config = dict(
    n_layer=9,
    head_dim=64,
    vocab_size=43838,
    rope_base=10000.0,
    init='normal',
    weight_decay=0.17,
    warmup_steps=509,
    doc_mask=True,
    train_tokens=943600000,
)
MLP neurons of a small language model. Each row is named by its layer, matrix (down: output weights) and neuron, and shows model dimensions 240-495. Each number is 128 + 24 x the weight over its row's rms, rounded and kept within 0 to 255. Numbers have three digits each. A neuron's up and down rows have the sign that makes its largest values positive.
After each neuron's rows, "fires before" lists the tokens most often just after its 100 highest values on Wikipedia text that the model never trained on.

L6.down1177:134187118143132135130146127152124127143050150132133100118105112139133098137147110117110126088128165136132119114147132109151129125107138068185157098131106129095133164133094095128088105151093138143035119120104152144119176114124099140141133133103170129123128184181135119142118178175112098098118155150100133140128122112151107149131142151141122106143134104158066153119118131088154154149141152144137118096165158125145158145158132117161060097127101127057103138113136154140114170131143093100152115109148123146118130152137143118142185130164174149183104115145105124127115168169171116074132113115187114157104130145127140125183152107151122129121088121139102127145105107124136163188104150094116105123120093163127128135136089121151135157145129186157126115131113141154094147143134105
fires before: " |", " March", " October", " February", " September"

L6.down1228:139122178147121152090120121120116133130115132143143118132134169131102190106091155150103129134130101114145164102090123147136112067110113118154106113113131090113120104138146124150111134130129111133102076146066136114131152133154143135136107143120107118141109132164157100101138117140101155121149103137099101160130128132150104119121126107122134144133155138155110134160141129124142111083112099104137119136177105149121102103119107166170133114106071137107125111145155107127151118142109141151083150137165137157140110144129151112170133162155171110128135115109108134130130176119163096107123152128123094107099119200131125117137140088133143168120133176098114117110136151127132171175100090123149110124150092131156119158162100101130135137134124129133139128138058129149096143098143123
fires before: " |"

L6.down1695:131148149171103146131125137155123137095120083092113092168125116160140146116128140115156120133070146120125150146121111156151137121128142161163145132126110144164099095146074157100144113128132148153093153138138139131095106098104165131146107095134118133135160144092112105138129091151119137150116110113160113117101149135135139102137134168132147162144083098112106091143146065194147121108148116124111156111099116128147151169095136158146129143075096105147157124138107134111125124109109145122150120107108142114138112090146138147118119078142119116124121137108137089087153152091117117106153102132143109123143108126148098148114130103156135131129124126088093083107138114146132135145137146156137127126151153056153107114142143129182137104133142115175132134126134115134109120112134102
fires before: " |"

L2.down502:141152110071125120135129132172115139048155167088102162125160139157098118124117124151148113107147112096137131089127146106141157098139139140137146118109097098073151181086000156121116151139129112143155132127106147137094111148138153113143153167141125129124104104146092140097137151104130095131142157086131119127161177118086084088145100152115132134109130135110137159150113129151144085132099126141149135106143148182157126108079136089118102118140147127082123100126134115120148113115175125160121104120126123123100103110140130168162125121152104133122132146110153108137145165169127117101119142142200160138069112170187150138102083113158144111148113104135141155152137118118102122140123125135137140154110147133168110158133152125126163149137115132137143134147114155138146138171122130
fires before: "\n", " The"

L2.down1387:129128154151167130102129121129090152113138108094127130139123132128130142083117095157135145105124128081104122091129096136139134083137143101141127128111167135069138140101176145082112127147147148160130152114159125150119125109167111124113148129096148101136106158125139120086121101121138120129155158163096092167124148143111144156123129102124081175110101139162107089114147077129111077128133130127098138162140145138131120134150096149122140139121129126144126119128100146145180143139111123146136095073172159113128113103103128134182132141121158131137168142123092130129122113160141166125160125141130115167141138068068150159159129100099122129149118136147110148173142128129135127102103148132140128183112125151134101126124110144157094103140140136119140103123133086174130131115134123
fires before: "\n", " is", " |", " and", " was"

L2.down770:126128101069145111103121151131188065137102112131110061189114145105126155082139121072159125143121118129116118182129127127135108114191144137108113107126106098147117115147154136160124144125139096126092139157101131075154139097110083145130105119113133140134118172130128135125162137144149133091165124072104097134169111123134119156090139157132179118151131115160118188144098155148128089123139162107156119068142179132124150146129173146177157150149127185156106125112134123160113122173137127110120132135132125140134121189166126149152144142114138147122117119141131078113165120123107137101150114134135133110180106111127110111117140132120159131119102182152125134137138125144111159116173132118090114128131122143123124124129131135123139147137126163184143138173101157102118102115169150
fires before: "\n"

L2.down395:135170122119126115126136118101145103088148139150122119113132125114130141160182087156127150146152149125082138151137129164091156124119127138170115126131106121124141145142167165104121138126115108127091118145163135114147145125130118101106131143085105125145128107130115144081105145135126144101156124163142156124147109152123155115124122149139139155137143140105133165101156106111131120135139113130150152119122144124115176120102136147185140141081134146135122104141163096149145132164107108132091151126130106107115117145119091089116109109125083110119113134104143156180159126126146121157144110129145128122144118154166111122117134096135087137099070114128145136118095139132150155131142130159094152177131096145148133135129157150148131140100149106129117140119131107111145139127151112
fires before: "\n", " -", " |", " (", " is"

L2.down107:102104151133126120124131144073109097126154120119120150160117119169126135116098104108173127122113153137131097133118108134187119113052107130155081122124102205142129119176150121095134140114141165122127092131102110115149111111118116154156149096127104124128095163123149127135094168112095122087145146135124128142121147124140107087148154119159107103095126164134126147085106147122147167097127175120162136155132087108171145118124128151139130116118110118077068119164136088169119163104129094144135081106116126143131096120128142124110157134121120135100127189168122151157153124135116114155093134123170160098119138145130136118127121118117161141113135126138097113138099160156125135123140122117154094142098149093155126121132110080142104128102107129138147095121126152159111146100143139
fires before: " |"

L2.down15:149134123069125131117105153147166149065142119101139092159100125103163170159103170115111080111127144085135124091108168139097116137149119097109105148118157126103103127142054139134118109116116096080134124152121119141146160153148145119088117130138120106130133093137140088118110088095153140144124140090113155104152138084121132132105105179128138083169127134104122094125155123161141107091152097167193158127145133146118124150100124118108134109170168141125139091114112087099094133124203131144104138146081153098145139127125109105123130141090113089106116132127111111113133104114174131113183126136129097113109105179179101170080144148111124131135125128136180137121152149126145142178122156130155104125090153152104135143126126106109163142197118169128134169184103111095101105104138115
fires before: "\n", " The", " He", " It", " In"

L2.down1202:077140131117141114115130114097117131159106169106113139125130132121120131092140124166196128124175120120153105145122127150112115146081123144141114151123108100155164095100098136128139151106106094124100141152100138171133100109111140151124120105117091147125132156122121133137173092144123142123091173125139119116140114105117155095136123162161127105145107103115086136139163106149161085144133165121150116106132158130134132120125148134147149130171181169148150123107133132099155104146138125135131112131082140168106168125152139120176138142087116180152125163127127120114122091116158102169128099165160103095136122167224098117093127119124122144130157127109110118131138095150128135094131137133152140173137108144109148159074168132133154100125168170111148083142146157163111141127117101
fires before: "\n", " and", " |", " =="

L2.down406:112089138094160141120126149141107138104150132143108115145098106106129129132127124135156152134143106135164165194137116186126116131098122177114114115142154164140132102127043171122149139173134149124124160122105116117144141078137177116130115160097126088135111098106141152182170111088188167125123127088087163131176133130130113118140141144106135118114134130075138152140137129172146157128133113156119122131125048138118126134115130106087119153151152105115158109111151094144119125105137131169167140195140113146159122123123165114144141136128154170119115148117105105137160099150155114131145137130156149153173118130182087122159145117143089118163142119118130141111120124116135142140118128141123164125146142118099092125118141125114141161133130111115106105143161120081122090136144103
fires before: " the", " number"

L6.down1638:127148100137101112102131092067149119103088124117127134132112138126121119124136121119123158094128124138114137130161160131135122113145129114118080158125124147130095068095065137137061135118137115098148094103155096112101125143118078103092155137126127147146106121139128162143128098125155130155161130119117128130103179151151157102169106201144121148158123104102140103133153118133139138156138132075117098144107127160156167156120112128135121126067116133104108137108106125112128128139145147146105132102138127140092131139147105129114154116149130128135114131151101122108097105150105127140142146145103128134139133095172073120087155125105117109154122130165139112109152148093143132164128094121116104139129104144140054094114112141144118159142106138131124111125161112102154127194081113
fires before: " |", " he", " the", " in"

L6.down756:127160120171124143154159146159102135152110125095132122100155150119136104121115139155135099124146161072090140123164111129107149173124132168112122140172112115119124126138161096144130159107114141159071128134154134144115112155079113125136126099140102127117118142139148129100124135150134136106145150123125131096127130155138140135129136175158112113124122131129138123102098135156160142135143146150156136173118157099146112164104108145106111116136107096127110155115122122106124089181145125115106109126097096113132171177132149150148109131135132089113078104106135184157114153132133140107178104170134094137112134130160118131126134170113097082104155144134114156158135122157120165178157134107149152149117118155149073150129093171122134119113157173122165155097128155122157091123118102
fires before: " of", "s:", " was"

L6.down436:140122099125154162166150089126137195153124164121159139125123099098151114118103115110150192124139103124089142119107101125139154139096116137118074124107173107120147099141120183111150154135100071097122149112150123146126153126131138121144146141092131122064115159091129144143117101153133130148113149063140098137092110179113136108124105145075134077142154176106087141139115107115132153109138127138101097131094143118144121142147147115106082160145106077163130111165125116112109125113160126127123095121098140118140155145087135125134144147184127122140124104096134170111148164139118134125087104173118104171120081095145145107075114128132126128172131132113127143160154134138163116150144107138126162113080136124110117079095106173154095156098082136104132155174153085145129120099129114
fires before: " of"

L6.down241:154164150114129095174155128115131156085087140144174144130109127170140161122120101047183148125130100110147165126127145140132088159086125125122100113128108143136127118097004140118123166148161147157098098143147161184119133149129143103114083104122170152105117113131135127103129142128137151126121135112108156128124127138143107104149092170101111124158134163101153135124104149166120152100145144109119125120111134102099128138084123118145129104120183142118127143159102107129138119092101101116148142117185107166123141134146115147096170099102129117131132134141145084151124133148144168095144101098142130117132144150192099146132109141106153108130146142105148157148132100129171165147125081101107137146164148132157143130120131109123138126154151156058130142113126114122089135148106156
fires before: " |", "\n"

L2.down894:104113155071111158120124094133117128092063170136136140115117145130111089108086095111105175117128136144159142145125123154141121152144106094117132176118126145144126140100056149157152143123137112156113146130104140125117109160109102123094134138180099117086132105110111179108136146142140127121135170139114155127091133117084138150163148114117169112128118135098123123105110161173138130103112145086121142126173110087103158135149138160114157134138154157138142123080092115173126140128136135175126100114132123135096158124102156122121153133156109109095129133134088129138111105116096153143083141143100112117119115130150151115111094151130073155114124096130075116154090091136126146104095093088145133146130148113137117134161120146166102149114133150136118135126159125110109095182133114
fires before: " |", ";", " males."

L6.down6:176102122102090134130106125133094124071143132169139146158131121113132132130101178141146107159136132112103151143116100122148140129170127128114135110117155177122118053137000142152151131143116159115151123121145086132117127167110117102138132146176098138142123162127117109136139147120090105122128137146108115144129136095163165126111097108112118094077144079128145140121118131126145153141102108107112108122119119105141119108121098110120130134128124130118134128104095125142119137099129124161141097119089154137164095124132101109137132131108122148156091147098169117111139145082134094142111141097124134155133117148050147127150102162142151147172128135145091147121139113083139135104144125153125139113167116146170124117168148145131114114143132138138109140134128113127135094139135125
fires before: "|", "\n", "|---|---|---|---|---|"

L6.down1298:076123158156098141159150124142126116110149107129133147107083111066068161132118113131122121145158121109098089073113138125117112139130153113073120134117140112139077120133103158097136152147085102096098084160123116123137135091131177144134116185166100133081113135130135123138089188111156078080131120141131151117131170109139151161140113155100119150127161160123100150104122163142139113118132128113149196129121137128137125125098112158143137111180100158103158112126143127120140119136112147134110115154136131152116115101139163091173126181092114112136104103169134138158125108133179104132126153144102116096142133148093111145117141096083133152148127088137092144122146088124092181133144127066141142137102114130126148136140115127120095155152138154147159117125106147093150144135117169
fires before: " |", "\n ", ";", " in", ":", "==="

L6.down545:114113122154111148128162113113109127042157120143141140088092100106131129091149131121110151132148127110108152105123201099129144174133109149156128120130131136172124155144082114148148136107172088145116118115120123102158137149146164119106096125129102135190141171118106125109132089143121127152137118112140182150120106139142136157143165172112167125124143162129171110138175105126170116122142134153134134128118127131103130125123135176127117114140150096126090102165161156116119124130152149082151112131159130143122136118116108127131127096150150104147069181142098168138115157139139094128104168144149116069143142067160135141142111081126127109105107148088135125098097108120125138100104153162129159116163090134120105122129096144147123153126127125135128130099113153093099086084130142
fires before: " |", "\n"

L2.down804:198144144160155140113123120157147095090137149101163091122078155138078150147111191117169097106167131081150139140119134129120116112106173141162141101146135131105123115102130120130157135139107099112091112094122133093107131120136131139104121150146125129117132129178135104132181074126151113136122116061035150096144119196134108132092117124139158117116146095158121116129138099132157098146124154130100080154153154130135148106111129133133142144154105122114126104127108120119113116164140141141133152130127162136108118145171125127148104158123096115146114132126141145132140130154127114110174120114099110090114107072130144149127102135087150114104108134122157127116137146161126108161158124125157174090117156134123153121097124151127128150156143147106154125122173159132099115062149171
fires before: "\n"

L2.down1456:087121125120111095088140136168097126060136130086144135118116151125108088115078111142131147110095110146134135113120100101145121117110154147135142126141118144127142116116076146153107163173154131136162126149134123118089148120156117151130124111114151125153117124144139108120121124131150129076125108135145099133116113148135182089125164108144074173103157111107135140094144102148118117163127132149124151127128154132114131142113126095150073131108168131147162106151150120189120132065152148140112108130125137119113138132122136118106147125132104155147131100131152136139111159162124054129131113113116117119127121159183088118141129118137123150130129116147131165101114134115131158137097118147118151117128127085141127133131132092137114140115133168114184121155104136121127137107087121
fires before: " |", "\n"

L2.down452:141146145120127115135135105126121131079113111121120111124099109138112134128144158127245145138128107141113115167159133142128164159129122119147127144063101144154144134145000141127136139150134125127115134129077116119108128159132113150093123111155113099116143094135138122134131135133113126125127144131152128111140113127091089141138117118124156129110149135155126106128106185131138143128156135130117130112136119092134124116134119149127129138112106109141138133128103136107129142170131111145121126144110122115136122106157140127164152130129148144132077147125108136111109090123100090138094123137097122134124129077255119141130121147151140142158139118132104125132120086108130134127165142132157132092112104114123105128136145174169157101132129126132105147145137104116122139141140143
fires before: "-", "\n", "|", "="

L6.down806:104102091132161154154140113096129144089122120103163120099115140119149138139066172130143167120076139090144112131124140100112087144110134131130118097128108123159119146143069102127140183142145108137082109138185132122118147112111137131110151100160137098133175127082096105125106153126161123140122140103099154108100156138120126125150096127146121122157139117118130094127150101130161056143116136128153152101111139114129116111135143129123140111114120132106163137111130134133113101145177105116135145132096110129125158173192125080155146128146156105152112098118136128125120102145090065153137104110132114093176089141182147100115165087137128099127122157121085123131078112146122143128138149156158172194140126144106115138133164153113154148135126085108071063106115094147101162145157115
fires before: " |", " –", "\n"

L2.down337:173121132128151115158144149105144172083106112098122117137139161127150133116169145112126123137150152115112138148148142139105161129108125136132168105127141131097123175089186140119073114132135134115117139102162131134118142136111149112146121149135119107111130150112144123099113132089129179124207099116150137135162108129120131131100106125098100140132141107135105117111144095125140097140139076148110097122130074141118154139161097140143141119143153174104123153126106108141116123124123124167122143123094125163124113117093065104123136087148183092107128137145125092171078126108137164112140139136162135112103128142102104114096098172125145100117100122111128117104100177122190091153122156158160082144146124141142095147133102127174146163178144166138127153136153159151106099106099048
fires before: "\n", " The", " It", " This"

L2.down438:102126133181092115128053115126087135129150134144139149177118117117117120140139113127116135122119127122107147093104116115120084104153137159108114095119143139117151080124121175112119154113149093135155045120134127137120151108100101129138114155144133128150134140130094147156115135099091119149142136129176156122153125137171158120090151128122116118119146103145121127105164150134161144120144131080091144077141139135146104133141130160133173123134146122146149192100112108130153130129131140141080122121130143131126112125157103122159134147142141153122140144100131099146116161122111105175122154109131115092136083107121128094154142183144195130149140119126132100096112162141081065123142118094130143130141126120107112167105156129133115120100154107117094096111134164141125131123128106
fires before: " |", "\n", " Fort"

L6.down1652:104135131126095147110135124123134146103149129139151090112116104113136131175134148126160141141129180144138149122121132155116127124129112142142108139143127113110125091106153147172151107129118088087139086120128130140145123146147100172110109110142099140139162116122132110155141135135118125121078142174166112128109091154128099157138134098180135130132078135123097129125121127137155109136188141099149142120104153142132158141127097151092165066144111146147088134160117126121121131126155119174080141114097136133142119114142136119147115093125149141071098142168106116110114132127166115150131121128125124124124131167165145094154105134141145133130114129117149130095117123127107147145141155128133139166152101140100122150153160109145166139128152084114083129113165109135174109090108182
fires before: "-", " -", "\n"

L6.down458:134128138093086123161130171143132128008118151165120124101114119132162133135120110141203093130123099097118173135130105149130113136147117131117138143135112173100107091109000158133105110145111102127170099131126133114113133130101139144128149167112145128100143129088121109135131141124149115148153098124118157135160138118118114162129156132087143146088131088119106118111141154122110133126114094063161102113158127124081136173107146075154113092115070123126156132118139166133144157121070125139083151131076163159125098138092112112120113145126135120144141147123136117128131116106168100097129118111111168168084142113227114130136137110158110149106125155154134092144117115082125131134096149095130140134144123117103107099125166142146152118130114110138132137170140115152098119161106144
fires before: "\n", " The", " He", " In", " They"

L6.down1130:145137144148116125160112126113165141133177135092114152172117138134121118148118127128087135107150151148162155140162152127091145157123119140118139142088113184135121148116144120122143158086149113089115104091128199119120095169160175103099175140120120111089079110113107085117134129176134067130103132121113123143132120109119108130137139083128141138161135137097129149127115086126104137143117140156109072167123113120141144122154111176094076154114087119112088136151144145136115174110151099109134123123137121090091129087157117116108138187114128106113130142086118086123116116134112147124140128088114129121119117142159083130087118088125141154098155119160099168124117172164142091145156112129115102090174103116145102122178154116151129137157164145117168132118118157132102162180121132
fires before: " of", " as", " in"

L2.down821:137145100100102130120099126121109145041161127124080122131094157144132133120120153118188110125148105103142140121096126159113144106122126139090166126150137134106127118119047134154122103119131085148156101088115148151119105142110116129143154146109134117098138154080117104133111100126152112089135159109141141117163117151159092119120147160149119132110094101137127138109156072158160125088152138138160140188122141124124177144125115149141129128147146145149138107119151140133162151155168116083102132125091125124130098166103115124128146122130073096131119103134120104152175084133123184121165124061125100137077131128178162082130117148138121124127118150122181127147161177094140091123156139129130100136115171176104150147154094143136145119212120108139133127142141113127157112119154107
fires before: "\n", " The", " In", " He", " She"

L2.down895:134125105105131118112131113131109143083118135120130109132131087125158125164174182145249123170103101171130111174156127118161109161155148120135116126082092119131126133102000123153140121146137114124144164137123095152130130115125149141086100114147117085135125123116151138118122148133120141119141103129152147116117111156123125138159177133129122138126142141117150120146115131093122151120113147145114116090131130140138134123129139118160102135107150110143136143118130129121100139084109107093106109132122117135116117135173140143147135139121142103157081122109135122120126116113116079143143147131148109127123140105238134139139128154143147160106138082126104111137116080122089161110137122135146105095118154123129151118130161155097101121113117120108118136134133129104135117121102135
fires before: "\n", " |"

L6.down859:127100131102112135106112158144135148145113166139144118106125167132102183053142166118039143135100148141086133098150125134092137135105157164153107112158137094128127094155142120059093134132109128117158132160142146124138115123112142113099128139139140109126089166125125128117114110169152133129103142119125109164136132122152117113168182112156088154125102135114096143132114140131124087131133131138160115103108138136169160148109124136116148139121104123204102137137116142124121127088153118112084134126107118107123135176069183158129158133160140137166117067154120157113128114112139139160131120116199134126149117089168163097108128129140121117134108098124142134102153158130131104128126139134124142151115135112135106153086122142101126112163103157098126177146176113138105120109142144
fires before: " and", " of", " in", " with", " to"

L2.down469:114137149105127142123135152127132137099113109143101117107104120102165109120144127142213165141132182115115127155127126080149113102144141096120126138113123150129129077094025140123122149174131111119113146138137114138124121098124102145127113159125141107128099142085158123131116165127120130127150118176141087112130152140155120150136116130146122136131133104134122125126155121157103108114081126115102155140151085121106114155099144169107115141126088117142142103105161074087139167135170139189147140108137133098136108103161171160141167098107145113168099113107102144130132110130140154167136117123184103133151090141166129148132102149134129132126145117148098114096095092115115166128105165097101109105117134159161180144127157106154108139119134124120156117123156151129091151092124140
fires before: " |", ";"

L2.down26:100125135138094148122092124102147156116103122146154116109140161156089157107113133162052107115140139120156138104140114121097136128131097134144096147143083184146124129123167118121140134169135119150129108127093157148091133100130088130147188139118116138066142104128153117125139133202137128100126154101136133122156117138124149175128113130124120128091132096166124144088118116131145129115131145141143144119128088135110107122137110156076143132109124087141137112147153092130188094158170107125087133145105105132152168118114098126160112158135141111123130149113160124135121117166120115115136115137126119136110118146097130120172175128135159110097114108114176185144142114100113101083127117169129131077145143114138111152125098172097191145129116132152150132092090164155149134131098140
fires before: " of", " in", " for", " and"

L2.down1726:139143143137076126096168155087125102141133129081106131121108133213145177144140143120166118149121141146120127146188117128105119095131162166144158134126112141133107118141105107134152126111123140157100115108150079100143153153132125142108144119119114128166165081129125098117145134172093089133130123155110156093147090183138139154150118143145114104125131124107151123134151095104108111109116106136100135116155109113091153117136107144100077139069146134143095160132107130085197161127121119160119152119087128118124133097109123125088160143122147104116117132155188141115103140092141087089075142117123152148135140085154099152069108118097103158106099115151121123090123085140131142090120156137107106139147148153134094133118171119161105145132148122127136114104132187175165176108098088
fires before: " |", " of"

L6.down1245:139165106144142135166088114149140092084110159100135108139105118107132082136111081136153106100119154118143117113151105126144096131097098134122132079127151136136108103100093102157063161120127135096159126127129116088161166119137166151137143142088136152128097129144112117128132127116115181139096128102103115168118134097114130079123127080125117124157128125113115118117071092109115151129142108098188128101150127155092137070116090148152132129161131146119179149130177105152124148099101133170156143110135126102154127108112128087129148134140143105133107109117127167063128129090096109149139114104124159094137131113208112116147099145164132147141107125103124143111146124147126145096156156115088117177131150109162149108110121133147143156114139111132100103168119135087157091104105117
fires before: " that", " to", " a", " the", " in"

L6.down1636:101142148111104110159153124061166148127107176147156095165104129136115179058071152146133145134158150154130114129128135196096118120146126188142108195121192134126130186132163132107103119089149132179113130130134149097122119134140109139098159119134153107118161170098141151123134157145126174143150109111101147110127099129083137133114114141166148137116095080136128134129165122110133093133139158082079118144128141110147112145108093182087137118096087172119120143134074159133123132188132103101122130125140075166094152145136155141111099108129117138150095178119097124105131128106139098203155134137149123172124142138109106147152127066091126127131156136145108142098148127161143155136121153092136124136145089146176151111076084139156120152172117144148124084110155121179102108136154131
fires before: " |", "\n"

L2.down436:116132170091130102138152083114093135118124127113153097116137157154140110150101146123123144133105141164156122175136104118143124097161145094113076116121128118084114078131021168150143119153128128134171119115107152112142078138139159131123113116120123127113110128117151179118131124143088135134097134166152168109104125128115128114177115111106155133121140153119132105068134114130168117118120118103079117114120114092074144141114105189121136108109112116127127126070102180138101117096116133152162129122108122124155136077167114142141111162106127087153132104133120131169114116146142150107124153167116154068125137116142128166094099096157133151138144104116096109125120091150146108137092155082091127112164104145132159110094130146136127100133102117139168107121192113135110170163149146
fires before: " |", " of", " from"

L2.down1330:137150124160134123125160128071099106075149097122142119106130161126136115181139134159132128154134117171115148119144106082165164123108120100139119173138136147141146171131071087125150127101137156158120081086100124128138089131136095139170126131167129130116120145101127132104118125110139096104190146065108130132145119167156174122135125135132150136142161090141128105109130145128177142139126129127113144131157118127117103115115128134167132092105170126129125136070147128163140143104104109185163116085103092157147089120118125164112135100109116107113126102129113098158124127069150108098155173102119159137144138129146134144125115145095120119124147139162124087145097210128118147166123204135134110134148127141118118113160095112134121192159114162138117090146124124162123093131129124
fires before: "\n", " The", " In"

L2.down1183:099162122091144124129138168096130144030105173120106145164073151164125156108126127091183103103148157145138132091133129155119136127115130130071121086149136157134142112154000127142120120162095129160096125155110104129064130124143141100129141130160163101137094154126152110142120125096145138154153125117152157142127144096162156156165102148164120129172151151143086137110147114140142083121128168132132146167144117111078136150140140088116103123137112134101126111105114145114124117145177141177121169120088151094135133122136091123117142118142115151122137148169155122158129172106119116148087129109148118146124125145182142180116110131095104084141094164137165119150133146098139157115151150121110130154160124177092073125109128117125146132162146144104120148160176143158133155116094166
fires before: "\n", " The", " It"

L2.down94:127104108105105107081126126127088123085116147137111131124141174174130140104137121149147105144153154108100166135115145082105160129127191136135121124103087114100148100090031118172116145154153115130119129145129103131121142122121115104153141128103176131109122170134169119177136108165154101148094132104118178129135150142136134136115102126124092129154167133143110124123143145127134088114156104121109156106096162117128077128095108109153099106096145149103205085132101160156144139161145136137149152132102144160158124133082091153123111119127113147103118143152095129157120147139153103167153130124151113168129141152165090129143092129096106135156149125137212128136136187138180151121141127108118115155149145147082161148111102128149174131155131146131108127111076152147184140141113139
fires before: "\n", " The", " In", " He", " As"

L6.down32:130120125155123108169099182168099093135156118128093140165159140125123148112116082145238144099119137106137142111144149173104085119146141074113124118134156094098126163094068120150153124176076140128128115115137106145132142120112120151146149144129122150164155135104121117164118133102157138114169075127099167124128173124117156123157188099111136117127131105149148131113139127128098102143089129136130125129123105143104114159080135122151123137145133121161126147127156129141117159083133105137121160150141159167087109133098143141127125135124142158138137151130163108130139160103141154111156147133112142143131093124207148117121132161161097147201123160096099107128121137113155136122127161088167127122134143144128107101152152110114125113129131122115144145150154202157088134123103117
fires before: " the", " a"

L6.down359:127150131116100126126138118139128220135117136141130041126114107131139144143099164111087181157115119084102137141138103120145131153094151119128078131121103137087144183105192095093099141130150139132130124100118108167105098175105140129104080071126125110140162136139141111102158140146141153113121165115072146141146118080124091122155090145100123125105112154130141141128061112094121175164132153150136131113114158118170106136133138135145098156124131166112137125155084134155125137105108090128097095076127140104167164166116080082146154123151157141131133083114130131120196136111130123139116136208135155166132103092081142089125144112133113107140099122119140130115138111153127105132176123096094122120115124133142116074133144166159119123148129059122135122143111152137104126180073145
fires before: " of", " and", " to"

L2.down814:119191151139121117092079096104105150119106119114111125149091141130112101077141099121112114144134115161117155143128100142167134113144171150152153202120147146112104074103085146074111132135109144113159137122096157169111085087091126130136138125111155131124076130129118133129155142103086104094094139125145104086128105135136131130135102163144134108130113094130124118105162120144166110129111167130152119115118116107146125147174115179113080122085116144123103118174085155112109110108148128120142104131123111151132095149154118160154152159140115140134144113162166103139093151107090120131122157103138131102127088151151126120105111068121135140089147157139117143121102136170096105167109107108135103122117139103177136109116149121160166162111107131150082110146131122107124119088146119
fires before: " |", "-H", " of"

L6.down213:162128106137142154141126148121143137138166137078143135121071118155125172145123140142135146108097135185120125143114093087156073110119076110139124121133126138132119130154161102144152136139129139137095116077128213183143126145144109109147127163145135141123137095122172138121125168113133138129118186113187116158097098133155144133164095136181152144180128129150125172118126153132126129142094117163096160132175118145127119036145132114106155143119105120093109160142071121124165122088120132137154126161120084088116106133158136147082114142140160170130122164103132112082115128149125134115110091137135128096133178133076102138137151115135128154111180111144132152145127156118106116124113169110111089096139154140122114122114107098132144148116123151114179113134129164173137149131110153
fires before: " of", " and", " in"

L6.down845:129156122162143124110090097115110165109069135131115107111144145117101142125095104123140139119128129119098081147118106144111145135114133139114092162174164167126081091117128176125141138125130118107127123130158120140171132090129110115122123110139127152150142092135112112159129100090098103098100100148114118142128154101116129120114109081118144135118121136134127107124124104060142169072158146163152139159112145145126104131128130134115182141139123123130108108143137101165147116136119156104158102131108099144141182097099060133131164131128138132098145134156123107145129122140093134117139116145142159110120116093140136097157122128122108124149107131128145125133145116095114103152151126122138116144169149092142123124163150155168093125140153181124135090140106138115144106127138141
fires before: " |", " 1", " 0"

L2.down489:138162120118100105124098161072134118089182119146086156157128182141133117146134155108131108149124131102115142159112113121128157132137138093133118107139159120126163137142078139116116115146094097173135109151128115096104126169128133126107139145121145110111150176140109099146090097118141124097129094098151123128129121094105142142162083164098130123166127116191120141104159099116146092120129116122139127106154152132083120163177131091165119078146118123147113140089115128147125146099182122139086132153107148177125106130126101154128124163177110135093149117164107130159121140070161139126146135098123130163135155142173123137158129165132084114141139116145169115150173163104108136119131145106132096178124127119092106158118137129148146094177160175094067171130111150125137089128153158
fires before: "\n", " The", " In", " This"

L6.down93:137110133173137118124114087137111160000107104147145123100103131139118148135118126102153125131161139105132093147114101151127135128097147092110111156122177081149094091121120131134142124121143124103172120133116143134122109146129092161094141141079107107147135134140145148078112168124103134140130091148123076114123127126153105134096146116161132132097135149148106148116160128064170159134101105098098112126113138185108147118139121062121093125088158138132071117113137149139110139175080123102155099151129136118141154090130136141124104165123146160153130143078109150109121127095108140129153089194118085106134094096108130139123130160159116113120116108147104122152165166112140127097139118097117197107174083073103110163170088129132146137120096167178141085109123133144134114122146144
fires before: " to", " in", " a", " on"